From a checkpoint of a small transformer trained on Wikipedia: 9.86M parameters.
MLP neurons of a small language model. Each row is named by its layer, matrix (up: input weights) and neuron, and shows model dimensions 0-191. Each number is 500 + 25 x the weight over its row's rms, rounded and kept within 0 to 999. Numbers have three digits each.
After each neuron's rows, "fires in" lists the words (lower case) most often at its 100 highest values on Wikipedia text that the model never trained on. A number after a token or word is its count.

L12.up375:523522503534548469479493454496536490461533534514506532474512483469521487482490483527506479511497478495486487467541513500502531492472479453494489524481495510543533503552529529492509493497482471500466528537513523467489513513598506521473507482527462509488517526506484476525518504458449507505505538479494521494462484496491493488520477505515528511511513527504469507533521509491503507449507515527496531475552472471451466526439507491511523488497470479512477514555484496489458498542466525456503482476527483475486482551474506504483520448494507480492491481517516491502501515511522549507
fires in: "and" 50, "aids" 5, "aid" 4

L13.up625:524510517514503497508483478494479520518495502492504532520500484510450539498562499547472558492471545543455504490512541507531463461561497443503486478537515538482487493509514495516527490516472525486497485489512487494478503466479561456471484475500493481458503518480482473521496483529526503495523492514460485480505510466512433496514477533446449485495484525494511496519497528546503503520480486529468519526492488521452504503499549504515486492526500441485500474567513486493522496499469508552546499518489469501470491523519516486510480510499519509525509489451529517489498494484511514521
fires in: "of" 70, "et" 4

L3.up376:493523479493506504509495510499501508475481509510515481486498528500479470513489490531529477502514530532507501458503504525487530460528505495443584506458483509497558487482513472465490526498532468501495524492479441496470474531522531520498479504544490500500477475502483491440534502483535516502486499457481521456468520525499551510519508472510534463486487509468529488480498511493468499512495476472496529562489515508534471482539491553508485526489463484500487485495480495512481494502491486459518465462463501499451516463538514479484465500545476507525487563496476489458508470475478466471
fires in: "first" 21, "one" 20, "each" 17, "this" 11, "second" 5, "very" 5

L12.up14:542510521506489492486497459553490492522492477498464497468476487535485484496512492529489466542512489465493481523508487488476517491476496547481573503464514502519458480503544523500510463518485489501494530493519457506486529465469532543495539533427489523489489536483518487537438490462525535484502457487479512508496504489552482477518497496511494477487550511519488556484480527467511507507496479496490511492517480460497502503507457496490485535441489563538510519525454495509490506496468492529485514509498486445507481511485499476541464490526477494513511500494516512533487475541482534503
fires in: "to" 35, "not" 15, "eventually" 7, "thus" 4

L9.up698:524495514471466493507522488480476495483529520447495499518455514550502519512473498510503518504508482483431522490469471511446497498511513489479505520517540495500444459522502480457516530484454495443504499521463542520512506463496565480508503469481523522483550517479462512505480487523511480517499472485459483444516506520502529500499499481497485483493457490534493467502522536530504523541579517523475566507553502557532457496507494513496494529517502484497492501496542476503483488494512494503489509500503500485528515522480482490497476490488532498514505484509531472487463544530489526473
fires in: "on" 45, "of" 15, "exhibition" 5, "champions" 4

L2.up392:490527519517518514470490470507508471519500451477514496486475463581542515501489518505474521491471509502457480539482496498540518547477516564465479529496465477490498465511527488522512512496528483507509499507514528500462503510500454487492480505462470507517448503552484458525507490523508523532525518531546484512452469525537560490491464515493455550482513502481521489522512543503462524489533499500483486482493502489479494505481524467458483490516498504492489541481481471453564512449531477501509482506513519498530499540491476469458501501481509498482511465482507481497504463484485500498
fires in: "as" 88

L10.up596:516518483551501457530507460509516461515531460507502525549514468534486475511484531490529476494434534480478500459481539479489524474488493515467474470485480511570521533488480491532487528534535499528490521499497478527518510502544512515514492453514495486499491508472468511509513472512472522509498480510492524505500480467520455496463469521535512510538533554471508528516508517469510486473488495472472484447491445472483504497550482528490495492514524449504509496518457513492453525513570512516502521510519484488508502448536488494500518494478511493496482494500489482501487510565484501484
fires in: "with" 33, "where" 17, "which" 11, "as" 11, "while" 10

L5.up109:526461468488500488535472542499501466497524470505523449501488541463564529466526493492493470473497451507474502554476502497520526511504505487515518522540502505487471453512478499493436490481493483493484535522481535482520547568507453511531529490498487576502503486524486501506490529428487504534478510459477513467479478486524495508503499467504499521523527476551470497474506478547506489503556516477506485504513473487529547530472490522511493512512508488492513483471510497476478497495518467469493512479514541523508456507532503491479477532464502538526509477506477509501510501489484509513
fires in: "a" 34, "according" 6, "as" 5, "aft" 4, "an" 4, "american" 4

L10.up405:493503505481468510500492508480488514500499494480434525550539492466506513487493504500533488533528482476541488459479502495487520503468537569523495466497489494517530457463472520482502541494486485491520491520515519503519458536446511512521527518484484474502453523532504489482508511497497481531513481537485488481482533472496468476495473493487540496483529493411510554516523515517480485498490495481502521496524511502488468516510476487507468470541464506542504537551496500513522473467482480542503485449524478542490490488493495521496454529477548485501546492506500487452524497554497527489
fires in: "more" 23, "most" 14, "large" 11, "well" 9

L3.up95:486541506455505520508494525512494483534493503470504498465495499541460507491462511490505508519457513489516512502524504519508487540476523519495492494465458503533500472472528504528521499510529486507521517494460499498494510520475511479492501494470463483511505497569487517537461520513469473504528510572557541477505495489533510496511503532479536488519460514497532473429526509488485504498507521493502483484472470518454499455498508484455513513441513482477488502501500429441528473475525513458516488475533472481539498505493469450468492530462477486521495478492474479510535466524478496477
fires in: "as" 67, "until" 18, "risks" 4, "rather" 4

L16.up476:522491513497493493551480494475516501477538476492474497491481500543508505488486505497508496447488497513509474456494514492441500499512504488538512547483489543519538458506495499458516491529480517530472530537513511528497538470471523517469501450549497501489522479514521502474522456467450537539497502511504514498472523514450516500513479508500479503517486482462459532495512511515468550475496504542522492539498505506525480459500515487478543483531444471459564519492517512497523453500528502520520519473511535497490514498485524530465490523466488502562497517549534489473478530513483490472
fires in: "on" 29, "of" 29, "with" 17, "near" 4

L8.up759:500473488467544458454512516527485516482505457492506496527522521530461532525517511508545463538478478544529496486447516487521504474509460510499504463548525483520494462476539510501516511479495498521466498489455525538537505509530488483507542518500483544521465509524528435515530491453504516492492521499518521494454486483502499517489475527483519444508465527507543448532541483531463518504515478521544480484533493482485492481502478538503517521487455492522449500479504508453522471511483510515472506513514471499485529479501496484488492530492492484510504466510459485490464533505519475535
fires in: "first" 23, "best" 11, "basketball" 6, "only" 6, "video" 4, "mayor" 4

L13.up58:524502497543501495495523454515530497522478444472464505447482526519475486518548510514473481485512533478437479525472553489500487486545470495555459496446526480511478492494494487503479501476486521525541532473499492478487453496471506544510510533432472501506502477478509479530485502495559523462500488529523476492512486549542500491489495521504522493488501507540552530495503505543495546501512493465478484451514485500514478480530503467501501495500463517500532523476456497507510521534505502496513482460435513493478533504469491520508493501484487537502492488524531513498504487508484504545
fires in: "to" 70, "not" 15, "up" 7

L12.up554:527501524528514519473531493509492478516492498496511528472532510472470523490481493496501490474545493543520540503511527516532506489518489496460494521514494547498486529505507537487509438529544483511524486477438505469478433530518527469498464481505508483545513503530505528511490486517448496487458491505498497471490446529496517489509508534504492491521471525501515507505503468459534439453538510530464513514503488494471488515486480513481491526531524475506474517500497494521481532497500527501499497481552434522480459482459529507516483498481481497524505476488508479460511565475452511558
fires in: "and" 70, "their" 8, "his" 7

L8.up473:501507542522525497544525481521501529458537499533510559504493446493475476466460519512505481517485483474508523513487540514487451526510473466471507521484494502510568487506505522548483484505526478469497524509532506528525477523528497492527516469507514534512521549438476459491493474470498512516515460466492460475467494511512563504487538552553479512470523504490519453525507482498515494464469491489503491495502474491519473490514455483510557494470462476458521496506445492528488496499500512496487492488549485473498508482530454504511491482508502474520519473508496487487508531473500521522
fires in: "it" 24, "this" 11, "and" 9, "rebuilt" 7, "what" 5, "latter" 4

L7.up719:496499489529475486502483481483466453537473476469503538535481519494535444477507525535483454513513508448517488486479501550508497488497478493501511540495465532501484534484498532480462529523516570484480520505489476462521515510500466507490523518514527490533515491425522500489500464552477511475511535515476477477499529487481498484523513501498448516512484508535487519509525507498537498462472538549488505506507489484524502517521508479480453493481492496504479545486488563560503489496476520460519537461545463503502474498516486501484542506506479494504467509490519540462478513518529520517
fires in: "000" 31, "00" 9, "30" 5, "oh" 4, "to" 4

L10.up542:521490507524511468506463471493451507532508533491492509512505485512475479518536485520482488511494486511483464518489546485498484534511512434501523525521484480487476487483553490486534482456433477488522487540520449485473516478469473448527529471516541505529513523503470492538494487535553504500528489445509548490494477559526487511536521514467451483484521498464512515557516489502536510492507490515493495519513496528480516538512524510455516493510488504485466473509492505472493505512523535499471507465456476474499500484512511474529502540531475540524518507507515486473505502503460552527
fires in: "of" 26, "approximately" 8, "about" 7, "almost" 7, "foreign" 6, "to" 6

L12.up77:494545468539472495526507481489494505477487482559483525523500462476474473504554505513473500437467467477493507473489494498483494500528499490519485508518517487445515561510503469509530483527498488483508490483479475516464515553488543500487455521503465493538505472539476472472472461456481551527508484481532508513506477518493483488502525533527463537504526506531533523529539477511536492485565490532516510516544495561508506509483516480479480530483483470482497503504475518502516539524477523530526521513506484529492474489510478500489459510461495539503473523448510509509483493487469531505
fires in: "his" 40, "of" 27, "he" 17, "the" 4

L2.up212:477545478494494498537467491472482535470528455496477521542538477522525513459555491450477507494509479476506510500465460525477503499497505514496481518496515507489493501518523506472486509499478451506497461495500489558533496508450493519518506461445485478501524484483473483470515513550512525483500511472491483494511525517485507534491457492425469485510505529525446503488475547494491521520485523475515458546538463500481479483488491486475512488514520460484488513510483532492465472492532487548575500498513482487540506484485497512517453528508496465488537459491478502527518505478510531502
fires in: "the" 49, "between" 30, "both" 18

L3.up425:500506467503521468465523497505494452480514525501482523532522515526525514493460508493465478520531515471508574470507491503521485518529476472513513526549442528461526472493552570482473528513540535507513478509510508467509505497536499470473474513494486509516497530521490540504534483502459503523505521491523525493476483455478484497473439503489500473475473506515531492523528516537514465465470485518473556474489519466511465515507468507502483474516482482513496546540521518474509546501471484451476544493539482465505503485454518492518494483520517520517472510496499499475511486498460509512
fires in: "and" 87, "or" 11

L13.up317:496505490502535474462470493485537460541489474508493474504490483526501494482483494479452509465491473499486469534490508480477498500523507524459513495546495493543527495478489485510529526481502507534453529498484485475535512556513515519511538506493506468505524486518509516479510499505475494561497518490499522467542498499537509507459505511543456519546502479473526478453475485542470532489495474483468490502538510525505516487498488521510421481501483529481497468530502485474523531485527544509550492537472494515455501552485479499504519562452524508524468517475475527475484517548511514483
fires in: "a" 25, "as" 11, "was" 9, "s" 6

L15.up595:510482500478496485517521510506535461538423501513445507470486482538500466499489491481477475501501484506501522525482450501495561475532478484526554526506481530513518548529476517513515488444479489509514506448469495481511486504519527460530488485536513493459475528486489512497466574524482529487504512432487523527530483485524513520484491492472528536494507505477501494476489537525535473499499489525518499470534490527503510481536507501488483511478504527507530561507448509519548532483473458514540494506526523492517485495492491469505511497453540500484506538494478495492514506483516531491
fires in: "was" 55, "is" 17, "were" 6

L16.up460:499541468507537508443471470464517486501539485534527511497495505502459466497483484509522491482522529522514513516486514459563500526420517485490563509498487536496497551502486519504517547481514509500530522514486477489522474506487518520537496503515464511472489504480453463475502518509523546509504446515528484479488510494545484528490521506522491492469569480472477508466454468520506494529476457553484497469502474498494490483538506502514493511454478519523480532460509514477506505528492514498453492477490493448518506479502474497539500537500516518521499525464490527485502489541479501514
fires in: "not" 21, "to" 13, "still" 11, "often" 5, "t" 5, "be" 5

L3.up205:535528498497514543542475514551499491488462512514449491507549494437489467454557504503506518492474491489513515526490526469478522510541508530504519506502507482498480489511511479510534531505527535493505499482528471521528490528477505487522536506451508532553474499527504489478455510479493492490470474445503492475508542502506514476527449528530463501466502449517481480521504532487483480498506528511492502470505515508467460467556524565499520544471511480517502502517461481488489496509486496502560520452519493492474459505474469497489472511449490530479475517511501512518514477508517484479
fires in: "his" 35, "the" 27, "their" 24, "its" 7

L2.up418:489555517460531542493536500534448501477446479464483480485506489535527468491474516449476526494456530493542505485474525473534480521516482539489508520509443494485503458434464514484504502496522495522501516517506488529449486509468486467489480523494480486510489507527493512516454531536480562516519546527536507511524504529535549488520502480523496464519503520499485463489532495507496494481502456511514536524534488519495479503477516505509458504450482511475489510486505470498535527489462527492528493478535480506487491503500488480517529525497529509501487450489459495529506516477452517501
fires in: "as" 31, "considered" 14, "conservative" 5, "responsible" 4

L7.up179:477487505481510505529482502519507472536531507476440507581522523505505499461466473503455460544476481496460484533480541524493525497509556502477515493509487483493476491477487515498516511519527481550511530551515514469484489501522507518510521546520519469507551507455499509477497474506484494518511499508549533499443524453548487503462532509531531485516492467551487474489479517495523465512488498515480444485509486507528515494476482513478463518496536527465461520509517496487505505490505528542506515489483488509471520496468523514508481506469519453498522454506518536460532506474504474520
fires in: "was" 29, "took" 13, "be" 11, "remained" 9, "been" 5, "became" 5

L7.up133:504511506530536471503500482530518491520479475515477487517519484522477544475508514516499510488474504540479534508513540515509514549479495506492510460454465474533474492482474526488512490499510539506450520485462491509477481522482519452500527495489491454504510495486498490483494499529480509483503538536505514520473529509512464492562507477525512480538559525455520465515510505501489509496497483501451532492535459487483489493514462507456479559465466516520479519501509467488503457496492479514480474510542530531515530451519430524527457467477505519514523466509548492501467522521464498463
fires in: "but" 20, "or" 16, "while" 12, "as" 10, "than" 10, "and" 5

L13.up77:511534508543485527566472492510464492502513490494484495551518454529512526525495517516460526496494497488539505530490485460471504537514490488498495494547511467501506490488510544497482465513465457505479499524510498542507527504474529473478492483529535488477508511495506500511537492514454552460489493499451512506493532525444519542501464507451460466472506472495532494531488500541493487496513466508467506508498494507453477528503480486478486516507493460522545500526441497537493485515527462495552547490516499488511528487520497517462455484486470541514526466524480517536488507534490504530
fires in: "of" 45, "in" 5, "live" 5, "between" 4, "with" 4, "both" 4

L2.up541:511498531560530501517506463498493479519510512544463518467475511515525518506535518493499466488508424466482535483520498543537486466485536474507505490536487516468495509505532506510494512505507484488492472488504512477510474472534456489490509510499511490513492504542474507522540484520494514497476504500518473506521468518533505538498499439431494482453489559469495490499510476514503501489513488448488522498542506504531478502525522537522482489499500461564465532459474491508492472457498516469493510486507512521468521493483505527498499451466473475528526512507481517545561499480545541519
fires in: "use" 28, "used" 20, "served" 7, "referred" 4

L2.up413:505494488493541516536525486470472473489502464469485474490530474459495531444497511459508526490508478517478476519503472464520522483527521512487561571500501527514498476493480443565495533498459495544492482487462481446506461490527518489555512560505481546497481521531497499521451475503513455486467519481509558485491528506507497479476504481484492501509513481493476515497517500505530482513478515517483491505536505536538496473514485501523510529450492499558470502537501503506513521484513473470502517488508507545503490517503474467512465506475513492488510448485471502482465496523533520495
fires in: "he" 37, "had" 25, "was" 15, "hearing" 8, "help" 4

L12.up273:515498457533501475486475491488515475507486465447521501522506483427472524508532500459470506514540484477501548513546509487528540511480511491483482521488512550510476499535483493492574516507501483515513538492513519476474501535452484501524484477504470486525465498543513451489557499503491493518470490494501575515498502527473501517488500517466495488526468525489490546486542526470503506483461496545498474476492477488504513557459505483464479501507493488474493507483507467522508523489493550539507522508502480516520501518460534507478493535522492509504530533450536467492492503470516521484
fires in: "his" 19, "their" 15, "the" 14, "s" 13, "its" 7

L7.up146:511532504526476497513471483516468541473533490486503475503488472517499526545486500487488473551479503467489480501526525498507492519540503554525513502467480510529501466472484504528480480520493506533495465493479563500533504553488489483446535497459495485513502506503489514484516475496491517514497533511524489478481493531466501473503506492511495501506560489517497498482535530527497546468536508511476552489529491515507506425523508462493493477484487470476502490478541474505485487464480499525505473460499503476493577527497448508523446571494492512467524505510459535477493456521486516493
fires in: "as" 35, "version" 13, "species" 6, "chairman" 4, "sergei" 4

L2.up678:469466453454454520504515417519479462506491479517540529491481515520494509515488494489482527524488533531467529523496515473467493467477509509465472457445521505478481487480495471482523477518527532522536489517499500531504490461472522537465506466501488469515506492527516450457518531493495513511529524502474523518493551493446513509520531472541498530510485485496523502518523463500505490512489509482502532534492478461490540526517527485517535509492490495513491491492526513485530489488463481520493479508515461557494531511500491528535524493502575497499485503512521496510468536516522449462
fires in: "based" 21, "called" 16, "near" 15, "at" 7, "during" 6, "nearby" 5

L16.up3:511537470501483494521464457457509510508533474458492495480570531494483453486486499491535530479455495514430506485490472483511530502503514532501491502498507531543489457512496500510546497511494484527510491519491520543527501494457499532470455530493468501509494474520525483498531466494508506466478445511516492477555528514461504523536482462499491503536458555507489515510469516480492460502509498487530469506500473519546525505537478495507497484487429537480487506493477496497464489522478541501529480496452506471487480494528459509527480501534489538533469510487513499503511494489499547485
fires in: "that" 64, "this" 5, "why" 4

L12.up82:506488492446520502469498499520539528478476499509443501524521491500533515485496489489506528470481469512456501501492527490480540499479495495491515510453525500557481512571499494511520474526487515522549479479507541478467481535521519557487478496485528493503476509559512481503490506533523507532534439501511512517478482493478499501506458557542472491483459529501476457507512509502479512500484505471512536516496495451455542472523527522517480490481482515497478516453485518511463537489468494547453487513560517519514522524451506502475501532496520498502521501458487498497494511498467485477
fires in: "the" 46, "s" 6, "theatre" 4

L2.up703:516495445529531509507533483475480512476525522482483476494463487497527461522465498463504526503498497475488503482488528494536484499550425495506496505510508520499475522473508485518485499485465502468491484524519483487507479520520556499520445484522513495539473543500488530514495503539482509446489498514494479485529502434437544522522556517479501517498502526490492504473483522479508511461488494502551442518528499463476475444484504514541487468474529492502470487470487531557494517513515481499462521505497468500505488452472472504525490476495502525499479460513548474500500519481513525476
fires in: "life" 33, "family" 21, "wife" 7, "knife" 5

L2.up30:491509498464494503495545493464503512498504494485520476500504482455550485528504505529467492486493507505525470511507527469521519517492493511485446517502521518539520495476539492530465529471538451546520503506525493484500494486495496506472500531507461479498461492522519484479508534461483524542512482517504448533523465495485504527499516462515548516468480546532517534518526481499451514468471449500485486479524518464525478523486516454497478546483528477490508512495499540454534501539517498517498496537465458533477475543452522546480503520505463520499468456515502510520497495489563499517
fires in: "he" 26, "him" 22, "she" 10, "they" 8, "his" 7, "finished" 5

L3.up36:502524497538528516533461499499503506485429517485489521531535496493496484464511479470466501464512453538484495502520512505467511495513489504481535538509518488486495518537485466510503462522497505512542504471539496486551471507476516498501486495472506476551486482506506489482516515509512516484487509496474464481522466497453559499484493493543448558516472504551427497520512500487488515508505533508524500470494471518499427468520483500537472456477479495519519552509476489499468475489472548499544505474544509499502515481464481480459492503478466496519484498487505481542495522477462496516
fires in: "s" 81, "the" 7, "its" 5, "their" 4

L2.up40:494478542493480495508510487515477522494466436531509466480438476479484456505478555486502481500511527516494509451511518494521470479508503526508470530483499455478519507480507461481505527512515498528495550513502515547503496453498521516494452526445468480498500524501534478537504489478516511553506527514505535524483503483513505518535480484496448480480485528473487523516513515472451515539455466502497501486502508500495548561482499478503467515483523494498495510513517489460474500482509527535486490525534495519522517559448457522431514505490480473526508515528463488518524519491518500499
fires in: "as" 49, "until" 27, "such" 10

L3.up488:485495515552519567531508489486462487505535494511497500499498488467507460532494497505515463518505487509464479474498539504520522478520503505450481525527504484488520515472498482457522532500530487502502504516477526472484458498500499552489459495521530510490471445492550527498531504508450494485511483497496524506524472504535489475480475519516487531517542487477525530493491457515469457493486519452509507541471479462533475508483493457499567489473536468519518502456512495484427477503508537449522475501488510516499529453487513535477495488512507518482505479493477524475490502533449534501
fires in: "new" 44, "points" 7, "average" 6

L3.up223:496482493509501497550517536516502504502530478507478494496533549486476483519480526494457505512532491513507493511483501501504546524474483495499501468462477502502554451493468450523499503476530533516500454504505504537482452525504535448476471531510531476482479523486478525482485506497487523530518493492515525495465470458465496519447564484510489478458440548537509516493517478530479485478468483531514500505479527530502545525523433512518505526450492470477477515497520523491510512472452493487475477496536503487503502490512536522466480493496479494484488556527502478519510525516459476509
fires in: "born" 35, "first" 17, "career" 5, "rather" 5, "very" 4

L18.up20:540517517541522537521513489507512511483497476518488501462512519524498492524512503521503507471482468501462528482520510538492528469510521535510513502496510530538526461496552522490493552500458508492562533533455449535562487535483512477496492505444507539464501541491507448509481472494477499508498547488501530512497503465532471516525496547501522475471529531499490497550484505492468485520471499517486492481493504485515504552504499464482472534477480532503468534460541492497471513487510483497512496513480502510466480482534455510519466484518511454486524501515524515502544509494531530449
fires in: "until" 18, "after" 11, "that" 8, "since" 7, "before" 6

L13.up135:507496457518470478505497456470489501532478468477528514511533480472486465486497530488532458529482495537516504511471502442484533517510500518494498512513463481527468462562476507536519480516487490464469507495524526485504513488509526496504501475518484484516507451519488568532503505474521467516500512510465458518478534507484500498549507534543562477490519500516531479507498506500507532478511505452518462473540525461451475517493502448477462467471497491508470529545512495519489508460505536498518483466522445487516470494493514483500512531481522486497503538491541476498536519494506474541
fires in: "and" 57, "in" 8, "of" 5

L15.up700:490483467498505500463492532495481480576465455509482514490507486524462439500499488497512532515513456512463492545479485477509533517508492471541542520539485545493505524508519510509467495502474489500439470501511485463487507491505543482482510534493497525507531477533476485531453479509565509524489524488514513501505526452506444529481513531502494488517490497470515499480434537566502511466490508467509519465500482512511508513509532494487498535514463519504447513477503499473510507504504500490526519489457487480489507518527467480484505553495492521534506447500502503509490525539532472531
fires in: "were" 12, "was" 11, "i" 11, "we" 6, "they" 6, "you" 5

L13.up153:519486490490500490484450500548506479509504512471516489511521490506526487521498488494522470499520532506502483480485489516459476490487482520493497507473502494513575445514513532459476510476564520490508491496540429475535550559510533513457494471529499559525494508496481521523537518477532517480513474532484476509515518472494555517498454550521453459480483494487497484481483498505495486513520451492454472490548464505498468503486470531541501486506501465485479505495512507506512532519523516479533497494434483501489508497487538502506487463506504471543524512487448495476500493515482510500
fires in: "one" 34, "first" 17, "a" 8, "third" 7, "every" 5, "second" 4

L13.up341:473495494492482495541502508509520491479489481511527545509506503503500532499492477492524497552483479505478473477497490495487435527529495506530523503474460453497515465500502514523512488504421486526511529529462485509519497516453522539533486488539465499480529512508491539466495485505519546488508474480503549454468548489491531525455539541504514482499515481488479548473483491528509489503511500459501498511507523541521502513510513491453483490543504493481496522479489543482537528492499467514474486482462537516436480470555486530524489505450527472541523496510504500488536524476486530509
fires in: "was" 58, "were" 8, "being" 7, "is" 5, "later" 4, "be" 4

L5.up269:506499471490505520470496449531495486515526456502518494548535519508482458479491470547530439495510449515506583529504455542470474492466492504482474506467463509510467469484502499501492485458497498495496485502515475476536516487461504559526497503533492501481555496470501520477485508541485502497503537536526518478494526540500508527517471472478529481480509502456503480521488554504479495492488459498490538523491511529541490502488501494467515515538520527531529501526539519473508501517505516515479503464480486496534461499501513485518479521468451501546440490485515474530492486502484511498
fires in: "out" 32, "indonesia" 8, "however" 7, "over" 7, "up" 5

L3.up310:498524514522534482491464501480509518488482528486525510478529528470467504500492498483515470487483455497511557480526525480503527491547448471491484487501501473526500502477532527540455434546493504537509475504535524539522449494521507500485510486456525522462459528552492466554546444471526479498478520482476476494478478457527483468541482476500515476491513499522523492482528482474503500489513480558471531499516466463515499512520477442500510484518514468524489529502504486502517472513486498462511485464538513493498491513494494474475487488495530546487504477467471474471504516531505514499
fires in: "or" 48, "and" 26, "committee" 8, "to" 4

L5.up554:498547467504516487466528485529494492512492473513556474505462491526492517507517513520500487469535503514491532505496530538496482500502512491480517486497454505482537525512485492535527492473518525488483520560520497483505489481518531510503468466437494490465510565453554522492475513517497507481535507446464485521470502567548484491502471475470491497528468447471538516505500499519534481459490506511468587488475497509507483492526515487494517499531482442468481486488492520489500492562521508537465516472495486477510520485484482492496499491475504501527498488512499477473522479533483512465
fires in: "up" 21, "place" 17, "out" 8, "upon" 7, "opera" 4

L15.up310:514543506495507527485496522519510487525545493486526512552528467515475458537526508498484447492501479517511531485500473508548527476510511457487544533499538511494515472493481508459499529565534522507471484511532485485551519514473514517524506475487505482497476467478487504484514516524518491543544505491524495446494522528489480484503472495470469480487552505511478503478510458542497446482531487487500468478468506485482523502443546508560502516458469471475480534472517510522486446514535509543514481521486489499476523492502510461496518513501491510497542459498515489502541479470486503511
fires in: "there" 23, "america" 8, "occurred" 6, "average" 5, "astron" 4, "despite" 4

L3.up466:495558488456520490541493463467507470513517479445525493534501496469503514465503455529537463520456521488513527521509520495476520453500508511518492519531460509532487517493503499497526501492451482495510496529496471462543489531470539502467509513505540538479503477516482479501517466508519536507457507491508477485458512529505531534512491506502502499448479475448495511480504465495507516475477461502496518509526496495515485502466447529492508520511487549490492507515454470495512505493469541458474497471471542497481481485527481509528479458527490519462474472502534526539495475526548551491
fires in: "this" 41, "same" 10, "these" 8, "effects" 4

L9.up157:509518475503491468510507527520490501537484469509526478503509518487517500502538518562506504498458528482499485457477493522480481486471498514496522496477497544510531505441472520484509520481541508503482529505518502474521544463500481462496480494456451483513466508488506484484505533501525519526497547518512453520480513497504489513459525482499436557513499525490540468496501482502469510575488486491459475512487495448456516560462473460489500477502485509457501509454504529521471513546499554507452502490526504477481507522511528481490504520502529472510512507510530502479468547531490516498
fires in: "indonesia" 16, "000" 11, "california" 11, "to" 7, "spanish" 5, "500" 4

L2.up563:456463484477516499474528459499494526476522451469487484533494504512491521528531493461505514486505507543502519438476471491503464472498493501520536456514462511504548486529514496478478512485515511530526532511473487534460538528496493515496504492495454503466433515481505507469510505464527531515514476450495486484486576474485508488495513543503499482491513537533522534533483504499508485512529523503476501550539531464537486519542494492524493449524501495478485510488474535507517476474498467503500479506497473477523569510506530491482468505519496500515486498494487521479497530465439481474
fires in: "first" 66, "then" 22, "only" 8

L5.up350:535511519496451514511506444506477540452503524472498541535479506508488495521523518495524498527505506523560476499496496526484479493527502513485498483494505477514519491474503514528514466486439524461514497517468475544540467562469481461512506507506485557515498448518480495487512465520497542550463511479505513466544545483473508495508486515485507457489539493517530502502506505476478530532483475480485461505538550496463498475515473566485481543489461516479484484496532534525487518475510481489511495485490486524515518462527495530506476518461503542485466466490499472478507509503467502510
fires in: "more" 27, "most" 14, "period" 8, "views" 4

L15.up79:520493497469505526460505477529467505523477424500518529483474484499470492522488475469515522476451528511479501516492498493490530512455536491457501516517507521557501440519476531502530475505528548536493517520489475494492478501495468540512471472500523489493501487512510484540504511447529517474496479468524529489506458512469494515536512509517497473505493500503504448513471559494483499478470523467493480508518484516470521490512508499532533541485461499513489513458467495506513519512490527475567469516531502507440497514513509528501474477556463488492493465464522503526539494474518514546
fires in: "that" 38, "this" 10, "quality" 4

L13.up352:490516504536477520476496483548503466516516499513499480508501516469507470522522465523496482527535551498480519510488512496466459491514494513535530485528475516488489496510484581503492493488507520500536496478499519494499496543481497498535499498541476523506473527493487502515495518502524497529499520505517513468517499496439476508526493551497465519470545491464521515470505484492504525522492485493465457473500476541508517483473532475465510468558529488542486554503469487470539584491533516498529486506526505505538496456534493492490549516476512502504499504518414488471472485468515468514
fires in: "to" 38, "be" 13, "a" 4

L2.up732:508444500476484471480536509495496512516493495487489478420504508471520505505512527508455484480503490523446539463492455493550481477526460449498487527487496492485567526486493492508503501515513521514478493554528521459479475518535512488500479508498538488490515473489495522477504466473446524498505522479501550523501505466491494485496508544518512483464490550507487524543497506499461480552513468492492464478557457524543532510524512474519516505464533502480526494497482541532491524472515517521508486493499495471457529534472517506510550496476468473481494527487516511530500529504504499488
fires in: "career" 15, "served" 12, "worked" 10, "remained" 9, "as" 8

L3.up642:482523518508511479527539494505454501495491487472512562476478489468497498481495509485522496532475503473454461492531506491502514519470492521500508518473516521485533521503502503496492534484510480523522510480497472478520495455545469480545512489494464461522484509515471501531497502522482506521521507536486497493489478506522465505480454486492522536470519518503475504451493407546472503488493503513485511465464528502562501482536523490531501511467536489527468515485520514516465471510475519465492523463454444479504533528513489486473520513533450492532478448488508515491444485501511485555
fires in: "she" 47, "he" 22, "hearing" 7, "you" 6

L12.up164:502513459555518533504521540478510506536533488497525499498501501520482465532520457512500493514480475510507500454496457490517485520485492522476488483478497520469549488476513472485471492478505481528546500487498507499503548505510494533482438507508553501529505460473459510518513476460497512506503487515502527536487510530492559486506533490498485465524487509498497448523487509554499511513506471465547477492441487474487524511509507468510493478510464447482490535465512508531455506507551469469494473513486550491463515498517538499533537534431523522500494499452500489501517474527500510495
fires in: "california" 18, "indonesia" 16, "virginia" 8, "tennessee" 7, "malaysia" 4, "minnesota" 4